{"norm_eps": 1e-05, "parallel_block": false, "batch_tokens": [32768, 65536, 131072], "z_loss": 0.0001}
MLP neurons of a small language model. Each row is named by its layer, matrix (down: output weights) and neuron, and shows model dimensions 176-367. Each number is 500 + 50 x the weight over its row's rms, rounded and kept within 0 to 999. Numbers have three digits each.
Before each neuron's rows, "fires before" lists the tokens most often just after its 100 highest values on Wikipedia text that the model never trained on. A number after a token or word is its count.

fires before: "| " 70, "|" 9
L3.down1073:457479479463437518507484539482357608526413627520551513495502514469527570401545457443510526501494511566473490437513498580538548498554551584538544575525462507410526509439477485493568564501578428555518529536392554509465432484517539525468501511532562489411572461598503397483469493566497526477498440461520530474489579470502464547546523422520540495572472535466531567471450512407433500576487547547519557524507531481528506463493488478524495487541492471558470685449383403522434517559559433561502492474641578477495392441480498537585475531492488562535487506471476539544494460501446492505

fires before: "\n\n" 80, "\n" 14
L3.down367:533584541536488501486457355538520449521469525518504491541396570515543516357487574488459467506465458471473477471483529506459557544465511468583475437469458529543528518442573656538427473442452466496486549551506490578472522462457411515479451520531537515575530471486537593484569507492544500514488389510419545505534485547470606429525530501491556465475434532474505476487406432529506450440534501567475515545525516492553554506515506566497492404440485446446500542526504514421453507518414473433484474540570518519489424500473535450589472557531451371549509496446465387449501550489352458474

fires before: ", " 34, ". " 11, "." 10, "\n" 7, "ul" 6, "==" 5
L3.down157:481510520580506581459526489481484653545602525393501451490506541576504444550489507583435534508451480533513581550581552459507546494549483542491532472477549528556522500575452574377492573543503535444550476561517401434518547538440484564461571574486502495521494537520454507465443571480548473475496550552517465473398493534600523466442597511558529486433561500473567470517439511447454524499434493570491461494537380533481538506569468451540476420479441520627492482547449504418491474583483491526473558578550429504525415453539478610440582490519487462527530462436473462465555473506517529457

fires before: "| " 33, ": " 14, "votes " 5, "/" 5, "On" 5
L3.down640:540491559537536451567528472614462487479551491531571398512560421515466553478464486455416546534544476551439519509494571529414473497567526472450543568478540450480436424467396441502516558491544452537485457532476550453538480455528421484523435479460451559463501536516457483559491488545553439457519554448542520469487446498529440509413480508551400552494438428502476418577448433457522565528521551521515512490473495505587478425371422453448464450514587483543556462508494479544628519505536470583560596446546456457452509419514393470480520403471597481523494453556445493554505506536409564453

fires before: "\n" 43, "\n\n" 12, "the " 4
L3.down933:465413522335435503500488443535502560428445476489550459450479472527506557431511432451553463439506533462505563529568466473473453415567517555470461434461538513452487451510559481532557473528540539554388494540464538426534507530473551402503512571436459545433427394508420534532664574385494483579430485391572489530558479449432594508440493503447465555506554512520457481552454473559493450463550489404583493552566458515472452547597512490523488503455540459467556611545508400513556571537498457496402501493482504566517488504508494606387528496552590537478465503480460567556418507554527599415

fires before: "of " 31, "in " 8, "and " 6, "are " 5
L3.down1181:528494499508476521553517572445595568508531590524460492522446461512499445500458503411592472508507561491530467526511559504551412420491505559531556530496530503532478497489557455544456569566540478459542490501566535562495522497570523586504451531452535512430581515551514504536445556439435619429502471501551495563440501533457469528551477534501504493480484460491497528538578506486369551595416468451497474495467538473561489453445491464509515462552522557542489524535445580424431498405475412377510509578506532458590478504516478522539507579391594578448402532529511562403497475457549463629

fires before: "in " 30, "by " 13, "on " 12, "for " 5, "as " 5, "at " 4
L3.down59:391566549486547444568530487499603530502467499471526499434506604456498580464510508521443531574477440491486441529539478540402509431475511518446465541494573584436436477550495487473485511482510458476467380485555499499599601585450501452551421566445479546422539547461587477514528463517527485515524505424511469581513554580556570470520600479516574490431569494434478454432451505398512452555441543497539518443540416500580494587572487466492473428371532404465426552423611555346495577487477508488525497495546456522494612436484480440479468430525545549552467551480475524546493479546522393466

fires before: "by " 17, "to " 16, "as " 8, "in " 8, ", " 5, "with " 5
L3.down622:397436465527524523454491492548573407539488424494444491476558515459537491510421488521519360499523405499516505515490482469536554422517475581498454510515628482420544492503438518497504518438533534516517528498518482494570574550496559580484433499517500537513533557469501513520459477489469530410566475558536546544466516576592437479495524427588560465416437497492557456466540502422411465509326594543530492590526483494530420465556507538440500520523532491483515454482453525380500511539568405336536554518513497449484467472476467517495555560468527547493579525515465490487484417506532512470

fires before: "| " 48, "–" 8, " " 7, "he " 4
L3.down566:526468448470475427525475525488472567511533510435485574450413470432542522486529431541533538462410527509536477508545513472515349549605436482485512457483547521448476457469515470425545533484438556604516551618454502485474517517519544530519424543514472469443507531407483476482545509582542575469531575479511493628516424497483494500538463567453533460560496491536556421552493496436411488558552499421639528485487523506529501438579547481462490546508540473526410529438531527562543536446574482460496503488517529460407386429493538570475513474427484570513550565475459503625455529487485382489

fires before: "\n\n" 59, "\n" 10, "The " 5
L3.down779:484504407541523516489501388492488493598525519478492501466487510481444534520526492521514496497543490410561481535492523514538521575480490545541542503534498505489486442507449574571437520460560476497511456529555607452440557489511465482476464495557572602506513466444556452458463540509491572498492521469548502461512522539443562439509496528599465544404372510466477412526423474412506438435418675532483500509462439507488539509458493560543478517514507535465448469499428519395515482516483503573479593550570450478536480446508523433526514509411488534557491548537436475414412413521417437518

fires before: "\n\n" 38, "\n" 35
L3.down524:471542501566393530490512523505443471522468497527489430540504461444495518563557497575550427466540449500490481560529468514529556539518526511505427569494510420532441474476572484420473511580533487543416454468530532499406517487502585442455397414502513550497517555543529467531546470486498516413486430522465561510539505504437572453556579541444548601498527504497512537521478573488462591572460457504477578568430543505497508474477437456485502555510440486520506510527439529518514528473449417475564428562583485457482351436508539479596540547488575442499541532579510416509513538526487557507

fires before: "| " 29, "|" 21, "\n" 15, "–" 12
L3.down1272:499484552565492594473483549500405442417517564542463591456523463509504454486451508474456445542501574435466608476487559466503464466524526541536458565501500515521511497503503437462582470545476395488417494522468535516503438498507522491487524555363548503539480517535549549534386465530462490465509454570505461396509461444511524424528494531472431513513478552504597523495629441474556520492509523533582599550570487529506551560525495522510542489533460578570528508424420482524527482501436482489525379458488511503470542438535548423524493500432480448439456489418560560536442420466476571508

fires before: "| " 24, "(" 14, "– " 10, "- " 6, " " 6, "for " 4
L3.down663:593500541417480524547457508532467509561446597480578439473542536485518513527529533489585493522580530533567516479446515503464533416493500525517522503417557519476433539500500457593468487458525477461480490467525514503555478540538464450505507512450459493450525535588553451428498489440517565469555413511472489535547512453514422481540438511545550488435487600549438554493498519431465557520461546450466361466550524502441538497494546574580484511429426502497570512528550500368479502522559484479457477604526390507525461397549527456500397509634519526461535487485532503478461466508445508586

fires before: "| " 35, "May " 6, "March " 5, "April " 5, "January " 4
L3.down295:424524547554467508519561484512511444446515523519446429494465447554460583581539545440525540554523473456556482416621538508440446519579463570514454420431460547452510453475524505419474505564461468484498445462570472604532581421553513551475464514474464492469552495464534483470553433553497552538503385533494452490563533509510516522518555462475393540520488476499498529548474528558429577520500452521464523567517408514411527575471613516465539405525460461489478471560470530508489466480519499494441561524546524446587422452541488468604525539594561573625465514505439516480457511472525422535

fires before: ", " 23, ". " 17, "s" 6, "–" 5
L3.down1186:568594446464493491440514509572549521451518513504521501549455415473534473471527508388502501508399488581390572512553452508522536579591374448540573491485479518537502433538500522516450443531494444531424470411528508455408503520512503469591490509508403499526454432493486425478511592467550461498494506529570493515618417484516446591483474507553459446394496464566514471463477556470506466477487516443569541453433444593472457615518435457533602390448522480477527487494488478446475570455552520504476406412450476546474464602404481538447599483524471564498484500502409588453443552510453548532

fires before: "==" 17, "\n\n" 17, "\n" 11, "- " 9, ", " 6
L3.down1036:439462580494578569596533546433418510573514516631500577571440501418640506532477588466488490357482532541520454442516454483465559553553524510499475507667581379461471604485499456456434536498528493513447445571520440527501402572492496442474504510544467446545536408545560501458488469516562521495479490473531547487445518501504607538489436539480405514475442487470435443567469495555369495464540598424458549454562548481463567420494463524492512479539587491576554540457458427465453587489432494526508481461479458549497508587601474547591451497524443496465560495597421573455526501496486505542

fires before: "as " 39, "to " 11, "the " 5, "201" 4, "by " 4
L3.down196:476429525495515492536523532607541497479537550483451429471523437533509402471540510569478586557563401536526491525474522442508490517527529523500490554466595500455516492471473481447451582464541517522493518562555553492478510525519533578433469474543460523474464499552586451542518478466499438438477536473472561575566468520565459594440566452495560490473501490485582572481498480529426443504354549538588511564484484466560530463484520510496496479428460429455555405592561522411469539577503367371525586433475570521484470516562546424500440450520568591463580455593469451538547355521489466480

fires before: "| " 35, "(" 13, "who " 4, "- " 4, "of " 4
L3.down334:502564502603520545392465567350468551558408565423499430554502500501454517474500468566566563476496532521518438490455557484479534526478525517478456378436527535449575523529479464514560480486537512526462527430505539694461504522489435484576437467553508602572540520556481438537501514497595512498544422525431488552502385531466410560571508491542544489506459510496407545559486512473492497467510526487454419482441509572422497599567431548533529532594484484520523448602408436418535464470425464477368530547516487460540428514543523485482480542524498470502493476416551515408467472466489572523

fires before: "\n" 35, ", " 9, "\n\n" 8, "." 7, "\n  " 6, ". " 6
L3.down618:648501485537536475543511479408451588507563550498455443520450520506457457409433518579494404451549470551434541503591508444475599589617456519453421556416590522406601465533486558505471582531506478514470540460502594544445541533460475411491412606500540598492603469498586465421431573463489439425528458479517503458588518514510609511556530452523515488539584481416558497463433534427439483489491531514439516547500520560529476532570474401518484498548547529589501499450483506440469552470617377450480526457529515486531458462459411609562591534505476431522523595446507506444502578541486486510

fires before: "\n" 32, ", " 13, "| " 10, "|" 8, ". " 7, "(" 6
L3.down903:525503456492420435499501457512560482500488440465484446551597470430485453539437493425485629528472479554461460485500488489530619559511499461422574446430441599456560487433488497453511531488472511422400577455571535513486471570454498431561379502557473490507414494474550406430522597512565476501488494518625593547486465553515470494475512505469477526528501528441521471532517420446518544481443544539510492519516503564548488528562503511471495520550499453595516527513498526455508472506521410555506546420507577599533484492472498476467422562510532511599546493491482570493444470585515443573

fires before: "| " 41, ": " 7, "Squad" 5, "(" 5, ", " 4, "." 4
L3.down950:526491576483440636521479504533553430546488583527512538583565552466484539486612578608474496487522548495520452512490546529451507565473499423424556434507481450529442520484588511532488489548470460518439500451503486516559461497588444528493530572478544493599491502542480518416429487486483407523547591441493409505506582617389499529504515468527484527424461412498403580541528484507475603411490487557430498578608481420449487559520465490460543480479467587442528540452440467396538593460425427483515452412516527516525538522569489507520448504589521495456506537512461519508431583486526561471

fires before: "- " 54, "\n\n" 20, "\n" 8
L3.down1116:513492472492439521485485474462519550510564538501392501483498540494507460497453472466447512488415473441568497599540576463514511560482536497452480423539497558502584466607598606487489614431484517530579459482586458493515496505480523545550399541491531482504536485487558386496484491453535606475449519512523515479483484545550567559580556500565556468479464484493477507450492521404434501481321452591492520459538492570646458488507454452489447417534506403462517556455423510365501478525487370433513506466554533482480366520495504473510488568406539526531520541428465450482433521473412476521

fires before: "\n" 33, "| " 25, "|" 10, ")" 4
L3.down1185:477461551457495571523542561498370503495470572476592478541452521347475551481503546555495581471577579567472560462528634505475546588510517477543577440468514483467455532532580510442463509502471602568427498569480520435449488524527474510471502416416619490476435514488580452525465478559496526468679532464479500462570544499472507381544488477511497453483481511454540561426494555465373631479560476560538530504483558595590524498498480431508501507494465522502460481503486422532497534519447428475509474429536481521498472501545587525528551527526429467415521511497557525516466439549514397504

fires before: "| " 40, "|" 10, "7" 5, "5" 4, "2" 4
L3.down735:459426439481483476496526457453442573523474377450518520472441524416513535518411528474494574534639497569563473488569537550496504505492498456463453523478513454450444483434510505448586539460545507474488503555473466460532428436483472616540463554504517510354510527518466400496540536529453593407565474526569450413581420517565499498509518526528496514464423572490525560526453479466490452550482545493541562489487486475610477483538601523463490510488547550493501532540558512466493514584591467485522495524509439464507468463444453501561511470537622618481560535617461548404508427496513512579

fires before: "\n" 72, "|" 8, "| " 6, "s" 4
L3.down798:382567503441555536548508495538537546564462503490587474507410492452445500518484507609454453481550548495472515563526437453516438510520547492444531518505517514522508506460521375522448519528434514579494516598512457352532516585537577585414554474440578510487525462489503609484518446481504516483573489397490470373491514587569579519573528474463537477527560486581529515480501422495505534560494477501486500504448504496538531455525541408453507542523621484462511454484461564436505539385525459493495487527599537492465449548565571413523456499553505493408566479509564486507454563436447498477

fires before: "==" 20, "In " 15, "== " 11, "The " 6, "=== " 6
L3.down1189:508509488508514523502514484512484515514505520490532495521505497482510499503511493515513502500517483464514617507516499487546464550483514479480513472493514495503521546501489497515505515492516554549521495485491510534539516497502477504509501438517514566540524503497496562452484520497551483509488512532536487516481508500507476472493502516512482517505489461486491490538520527484506509507467512523503495505492471524473511523490495530481531493529538553474487530507486529493511513510493485539475501509490506507517512497513513533476520517497505480532495535525514508480505513484490510514

fires before: "==" 17, "He " 9, "\n" 9, "== " 9, "In " 7, "On " 5
L3.down600:467467470568487537506580500565583554505471560451498479481396517510540504503480477512452474503538520597450478611570488504530484504419476511474451417478526522562435491546545495537480493527531447485527429487542511490493528472455458564468587494523475531538468548469532530503437502451525512577449499555602506550550532515518543414514535479528502503442473467507386490548504464444377454578614598524560554445452482416478474539530445532524562526484432566460517526538573544481479548509529517525526530527546545503515523555594540466538462550409475544466574401513482477470363442456497456550

fires before: "\n" 22, "of " 22, "and " 7, ", " 6
L3.down561:518459547529462473438496429483533494549523510518416531491544561545460458508541491535512530567546525446548517608510515429480479493577463515504483520515556624514484456455496545478505567579425494525611536463543471538499517434531578576465470471526572525482504590446550463471479501475551572402466557478594428487485496505458510460532473515615504562439456533549433444506524396464476463510396546548557549478524512603489478425482486502503460546490514542504612532463475415341536428503603411406418565483484448420539472548442453447424586541478576516455521519558481573475476467582459466485

fires before: "\n\n" 31, "| " 31, "\n" 24, "|" 5
L3.down374:466506511439462517471555547591421562489478639565578381524435402524492516459524560463436545456532533547566538490488525534520487543534508481469474414517433488532522499460573430494479489407447489508513519498574556434492469523601521528448453469539567471493413437567523460659454479567547470495530504490500495494540462450532595411579581458464455453521548603554484504393567471556523585487521486438547516382505562437546550530519491442557538670581600527532521466526473569363566549529514446532508512442574434501526530520552541405533496487526484433505462460483431480468335532549454502589

fires before: "| " 39, "of " 15, "(" 5, "and " 5
L3.down656:508408438492446529420600586407474504471552470479444525529490430488612504484515457499503543444468567541469429522603536607557519485464539541540441522429541613520474402515554568440424539572409507520470521511558547535472543533508567498479409563532492457496498457488499493559550521478507516486582495550470518468556539519552577518517494469506580586529446510457524560458468451464539454533460491472450603545544508589602531512587555476486513527594464423427474503462411538512522511487490446573563562490457460483439403525462489626428555505493594521603483529487498492420450463486442439494

fires before: "| " 51, "(" 8, "\\" 4
L3.down807:384418566585499536467577486442558541530518521567573510540521511384498487458518534469457493525533583551551471482523502530512429532421501499423444511516574490510440507516589426543510483569489520567448502523495600494512453556493495551623526574530574523552444448521561533543533486510441489566495574493555426490478531495427516468520463467478526515556473519486468553415477527471468507533512517541499376560544586484430495517513437549567548539529434445570546451522521488487576467459414384524528479419500432527497487462492444565563423475583405515566479528510407455508417602435570519420

fires before: "| " 51, "201" 4, ": " 4
L3.down1013:611476496504577458497433517498508473533498418473531534498469556510574513504563627506513447522550473493467534490543653473439503538494407484521525444569491428462462528491475507539542478446487483483568505583527476448432462504559528473484467546399517487436559510411508625581563469492555503475490557428474521515408414520572480457471526521473530570518485508446550572483512583446386469452511526522510486372452425453471511423466548386558474449576469553607517517502587575509502564502467515472489572437559461547475509422601542530478550508518513541514452477530455452543578538546455507468

fires before: "\n" 37, "0 " 12, "| " 6, "|" 6, "." 5
L3.down939:507556560518536608492542502474464491447448525605551506542503519487478468480515523612501428447545552554461533519564528552494468491513475549543493498436479510522489487476517476468493460505475421482483467401460508490491476496546470609426509510471590508620462480551497542503367498505431464507560519498532470456479507580412598571592584376467417525461539460552392535426493473446602506537520483477435512466528529373560529502549443471545448490537460494505498454472415522536499547393500493503452510522598493581404470554528481441534454479545497466415507401456581521383480480479494511538

fires before: "| " 37, ") " 22
L3.down1128:532597578476566581569408476549547503519459476534464504508395491544531544460594462605521628465598496491491434577474439482505468518529440472529453470477468426489507470503585433587509624456446539558519499505459457503485536515519480531423464475446495454541457484467476538421403504432435485525526511415471450379478515587481506482531472527435578489523431464533437524568407436527492541496588495493564493465511504351537480416579548475512569518474604493458440482556506539518540550430501556552466500485595572562489474539499493510528505502611539527406478491488499503516422512522537486551

fires before: "–" 30, "\n" 25, "| " 16, "|" 13, "." 4
L3.down300:526498535460465570543451554441460527561478542600554482576473535450485453549493548563558454485545559544554513518536476527507478620489525489508500444489492517628543447441639553464562512431501488423454512394463566456474459492587474537440538460463600472477409568508416517524438492514430437498566548537490500394511505562581533501604565396492456517485490582567491496532518451549547545525476498460436465529372521419497485548541495537526435494492542609478497431504411515433488469488434468476526614508592442510526517447539540443588462499510454394451510456527473564450414473515501483512

fires before: "\n\n" 66, ", " 14
L3.down366:513501463501504490502546487496484462486516510510586483469486523486508480492534470565470489526482533471510595519472522513513534546517508494465514511524564523520501570495506492464485488470483546493559531515477515488482481480540506489448498483513517539532487465509493494489484522493508538470521521488542477458489554519451523439537504512468497508496518435521532513488483543508475532491450522507497540434515458505482443556482476507473552528522514527470474493523485493504481521470540450515500535563549461528466471519477515507453566553474494475494522500508532504456504494519479523463

fires before: "\n" 25, "\n\n" 10, "." 9, "', " 6, "er" 5, "°" 5
L3.down368:508451430482593502467437542594504543534519464499510449478481604444511479492428451431532488553512522521468509547460521552519548542532478420416506475563562452465519461495490499505460541520502457575541575409482529366467436595464537459499490522501423490492545441571396583420499543503546592503509474422530463530528358468491564513507576501487527502537484481488455448482474477537487488540507461478463533451446417460491583473513497487409560592499600462519484469524642487559491480571539451459471483539516454499514610527454441505536539508537539434488484543525526480410505443533440533490

fires before: "\n\n" 28, "\n" 26, "|" 7, "(" 4
L3.down1524:513490527481549506572433479549476450510567443509489412530449514416496552610526451532493400471614553572512441506537603472478466466519444577493479600466515487626538558579503473483451468615497433575502439499512438537477592520429638467564389524484503498444617496542549455519575499493498498434493478429625524584489473488507535498486568480504537414523530474501450471517506563448528535548547470576560448405408489542506550441522511377432479454536450468425476380506478461479514490488451498516518519436525499489502492499508498517603520477558519561484571540466493433494466476511504462446

fires before: "| " 86, "– " 5, "(" 4
L3.down100:579489530453495481610464439439522517515600543456520437514381461505518581486589531522547502456548497556595397548509468489556429530492462515513536449530483491532421523514637532517489550525443448513468524490488454514461455473596440530442521462497434466491506530509458561410491446516509457414576635461413501449543478584433524496523458449523585466504471476586440563522460531520522567491535459506505493404543490463572539401504462498639577528496544508493504482545422560461623582380496479421513521448573504483565443482555540432528484493506504437451592409566508442491505514478383434472

fires before: ", " 72, ". " 6
L3.down1050:456431544474536436582467528535563518516500560473570475492594488485488567492499517454526497449501444573485498557556490585519503547557491522438491542500451464469415446476474558443435488444464462445477519555453501459504559481499459479493497610548476408440492530551498526377557492552429449523502508473492535430481424470464470438529560569491509504494415499611504481582484466485503546562488608476486479419594396505554543538470406579532479464537421556524505509444493548502412530486513517528432520481478468585582428552435430503564435420537434517472527564526487518545454539504615457491

fires before: "| " 46, "|---|---|---|---|" 10, "|---|---|---|---|---|" 6, "|---|---|" 6, "|---|---|---|" 5, "|---|---|---|---|---|---|" 4
L3.down75:513457541548486470520537456454428508586553481485540406418480481455484537561569602474483492495504476457505495464553465496607521468482443580498481487449472460498394607483489441429470554502583494508392565611436551509484421501527478505412428458552487534432477490539570532631522567559473427616498547511489570452501538400533487485496500622486520485483392556543471523563512538558443574555584513529468485476436522468522545455467569491504485515477479515456533359488512555537446500454400464601547536577425522463586403464475549553483499485580451464489457475534515485468502483533541599423

fires before: "| " 34, "(" 18, "– " 5, "and " 5, "- " 4
L3.down440:440609530634525509399593569455455547540440561463427449587507419487381497454519464497490531551478488525474474474486603554422594479505455524506418380468530483468565470563459434452544474449514477545493515487463512602483479454476489514602452426516535646533529479613435386512523496480460596463509428449422515439495509528530516522532471595532493480513486506553487490520390548532469451406525514480440498444341536550424552558526510571506482516573409409416574515544524353417555455584488494515440564520516417423548459479574501493550483487501551547495545510476476457448497499496454551501

fires before: ", " 23, "\n" 16, "s " 15, ". " 11, "-" 10, "'" 5
L3.down1006:514533643439474514478560548546553487494533557470500499463537469574592420542472514412633457534487426426537609564555469522494496509500474463518520440467549482522493596436526523540407503544505443501466546471456477430494537470445531551520515533467550465483507568521475607515507417489476433533504512539459496460567497449540479439551374514522433569541565534497544500498421512515527473543348533405516527461506532530502477495507497484528520511540610535619451433504438586471520495404479513519493580551587485456573552544553513462564361464501397516559587539507437491547552482567474395438

fires before: ", " 24, ". " 13, "\n" 10, "." 8, "\n\n" 6, "'" 4
L3.down588:509551560465438486481540533523464488475546472565552516423494468454510475502557523460516506454433497504441495563545481516488476523477409563474446531590438287418530427479616429476546420402470503493567512581543602511483485496458459521488487503442436523429514456527460489495552468341552486476591544542532448448462463492482469391438553538469395514493508553448485451493451520533533521511544488510469485510544546470528467498532577488472486423550485527497458530548565498561483564575583546615513509595507458482514458476480453467515551554489446461565496509457508487482521450520482518540

fires before: "|" 71, "| " 28
L3.down1325:500546483500461421531569528559482504572571467584548476552501404493478471543484409522545464507508555518548459506519537491516506529491512538471466506504503505509407501500538548431417528458463433488449509513497463369408534524478461536443465524495495492474479510546389497334522494479495519431528623459510442505466414564533465426604544407442528438472457510601552464519445443493504621494513532504560568487505452406471379459539471495440528592500603463445566563519482503490591593551454405483563491563541446472463519479518596513497505484536515560457547440610557423489501514538502595437

fires before: "| " 63, "Party " 5, ": " 5
L3.down1435:577590531573465484519488456533527527493515423501503568491442370556523607422510431508564590584506501387447487512578435471538482476594436521493420491474552518479510540467444473419481570516399567508475524635446434431470514557483592496462382484531437480416480553429479403463533430528592496508478477427515549483524469465498438479505489543500488546511436530544506532533441522571507530467547451478513560483510552530570571427492589445403520495419591440509467478553505607540495470457625507568564429514475487467547473471634573567466508557541506500514470512522435441529468576468450430467

fires before: "| " 25, "(" 23, "\n" 5, "those " 4, "the " 4, "1" 4
L3.down827:475488473525394593478504507564523539443517518502511496480452520602473499528530511534490454446458499530591508609473532476478583491513571517586519473496497604558530557364554535488526511533433543491543546522522491471462457624515462537443452426481532498535516554566481553495495492431496468536526447455540498542653466483589497563490531437536464472452450586586451547365544397538481511354477515561425506594499529499486521498427517561492462567588501404504579530469560441488620504474442391534515428536513598607531540431582549478525473532534496531504486336531440516459423461581485454505

fires before: "| " 46, "(" 7, "- " 7, " " 5
L3.down1100:459566442472475566491513504560520513488432519429542554442473499588467433544620535499498426498438538616541560507504482449486490463427473578464515414457551495521479576446613437481553530407542507455507470487578530521515460535444549445555450542554517524533444532524397497438536435463478514497529569516584557490518469446513497499520495419439506549461453502510463526465596589562469438508534503476459552508521465478474524570511471578539493561477517411419575468493533515552551468420475452489501536487547492529439564399549572514535512453463521616478519442615505522459395489543436486537

fires before: "| " 41, "\n" 17, ": " 6, "–" 6, ":" 6, ", " 5
L3.down790:528486437483463518459526544542471536453430537524453522525450543480391555563486445484503512452510531529481585503489484470523551528508509439493442463473502553472449539483479512453469511445527468461437418457574424361505504515518602469494503456497442533442440601593508490544521540535464499497493471533521476541516465456564524549521435457473488526529431585533459539494506458543450329487493537514566483515593535455518560448542539558614438577510593533550534522501434418472524481465499453479392469471472520526641450550531395455468514519488460446480472458567512434562526501516491556477

fires before: ") " 54, "." 15, "et" 4
L3.down1017:386541576467413439468518552581540650456564471591538471492508531456498446590618499421471441425554567613535432494495472510472497424463493551543537579499515513397483472438515468377455632503495448568549507464525508520466559467453479570520444482618488506509354488554542466558509395416374473506524492545580501509495515540498460463504510490367515527560552573542443486522442546473527497489477457471556498497452423446509464544451531506498502500559443420518570502525418511494507507478538459533471477559498460460491487470484489535362466394486448510444553424476536493505464468517535529539

fires before: "\n" 29, "\n\n" 28, "\" " 6
L3.down611:500462505522463591519451463428390460520565510483545588593438437406505519558522496511468529481543535562569545497517518548487560655487537509485460512621479535415509421505519498415512498511391466484461535495442558585512520488483485479491516551470544453524620491500451518498514528519465516490433445550599481561388450472465445512487472558422507502503557481553425474583483575534513509479545527443531550441521497551512482454485570556366479454472411559552486565570442489324545469443504411546573442484492539463522490540524402491480444482570570488477503452553490530535393651504442503517

fires before: "\n" 32, "ist" 13, "| " 12, "- " 9, ", " 4
L3.down1256:417478524508515507536533524461571574444544471515444491381431470502478483529493502543480437485592536441486546552524508420506505484496506523510539535443543506566565529406486510508485573568589562468386550527526500535527548466488560522473490491581467420561570419495530503536501453457455506557473446481485350479479500533490481504562612439437477466488525533444525490481486480511518510475456538586453474495485449546544498500566482459516498476491503541603460527487570492467489565478495408465544462572488549539494483380416488538532489508574409505442553581456431445506506444534552564519

fires before: "\n" 41, "and " 7, "to " 4, "| " 4
L3.down1522:574482536481472551405472559596477490490544536579566470522528530528426407495561510439476540382543395554504510485460499573572457570484540582537609468474490413537391438551529494503494505589556479529485526432478500506493528402503512444508544518480445533545481528561480448566439424577399412479491471511556509428513502594528519539428484549475469516538454524493492561393624535551543526451486520439502529534579468395439558529550384540616469473527515555457591496386468523527554543526418522426402480345577486548451600489481484438496445487492454524539455431443488479473439437486538488559

fires before: "| " 46, "\n" 12, "|" 5
L3.down1425:485523447487512568476539499473407530522569537480501514496414540481441446617560505468482499498498575499513501487535462486527368490468470458491464452610551458487516472572658552536448489510520430537487501454498522495487443525541435471500520468416505481418481536431459437518454543562576409482498560572475523496517442475565435483510480507505460578573471596600509495466483476543515540527507495457560585583422522553523503534555545398494526491533562550545499433601537521509458546485541495451503526554492393427518388507489613481559512477549447472458546435534483540460451474485400458547

fires before: ", " 28, "\n" 19, ". " 18, "." 9, "; " 5
L3.down498:497414577510487514525442472522499504531444535533486458443494449510511462535408420515563436487445529390466520521506494455513442484409485426488492548511500601518466475486523564529457493539562499517502512420501533542468456538570488523476526480458501458507559460521375578443451570493547544561532459536473478494437442405500453460531446506510509519548469466506451483475498509507559493469503609539473482487442463540510570494549495588597486540529451549606430434551410455527470479478536455581549532585442482512552496521428430487480433421627434521565380525504419520547460501482528568551

fires before: "| " 57, "|" 6, "of " 5
L3.down1223:637537498524517536428584540443427410530555463561476536603519496600523591467537527432511464490467570541570502383452453582500568473586481519634504428532450495515393530441572561477502452546533520414474405400470417649563488506548507483507544514477570493593579486556521466434542491529529532443485448524488476520491528459549600572541526479468454539405515453459502579515547475451465578449468439487461613428484543548439423533603540512474491489533468466497512550486448532484500532438483397466558529490601405601507491488540536384546441589527549469577419496508491473529552589426503463555

fires before: "1" 12, "6" 10, "9" 10, "7" 7, "0" 6, "3" 6
L3.down805:533531456481486533443579521583529504598452568585426407488545405523505461479444539484559550425426530491446494418555454469476518561507505461499448497543526464656440490392474496626514356430560474588475521522539536485491488461600431532457514579533524462465465477483477599507442464576539451502454485549533493485471459505471525559462443468607510528514592512578413502453567480513491426534584507559485491483520521499524560545519465388500466512490428502487476549558517485526548579452446531552505462530529521444526472502586500477525487496425532490570475492485580531510509572486532527546

fires before: ", " 33, ". " 10, "'" 5, "ling" 4
L3.down285:527513441552475492556561535526467483414547480528438574501521617483508438501478509548486513569457510553401501505538490517501504516488409553494484487493517507491534481523517502504459456462553501534541550473506497530410455386550512491499534534402535529543496417461484529433452443518603421510515496498529443513475484436471576404507461524427612405574546445479487501504523582447420562506579600471487570427619466593521533571497517438509513462483592493520506481535445525532484444464564428566507444444569426584538584541421474497381573484551472507524457575403569525583524632410499520464

fires before: "|" 42, "\n" 28, "| " 17
L3.down864:433499520402448527440549522593398501506483498568475466574467486473513452501499553502600492473486514502479460537412453463485483543475500469486460474501493510546421531485525469438483504476501464423465566527576521500405461522483468562415410478500589403501472500498550500498553493489456375461495585466504417505532410566548486463471504358484487434544518482524443405543482546559504517551451511493498454421509550475508467545477464598581463468509525501473533516480474463504625489474433423557536539523591479609412517511549440385500467529519481483456435414514569615473411544521437443477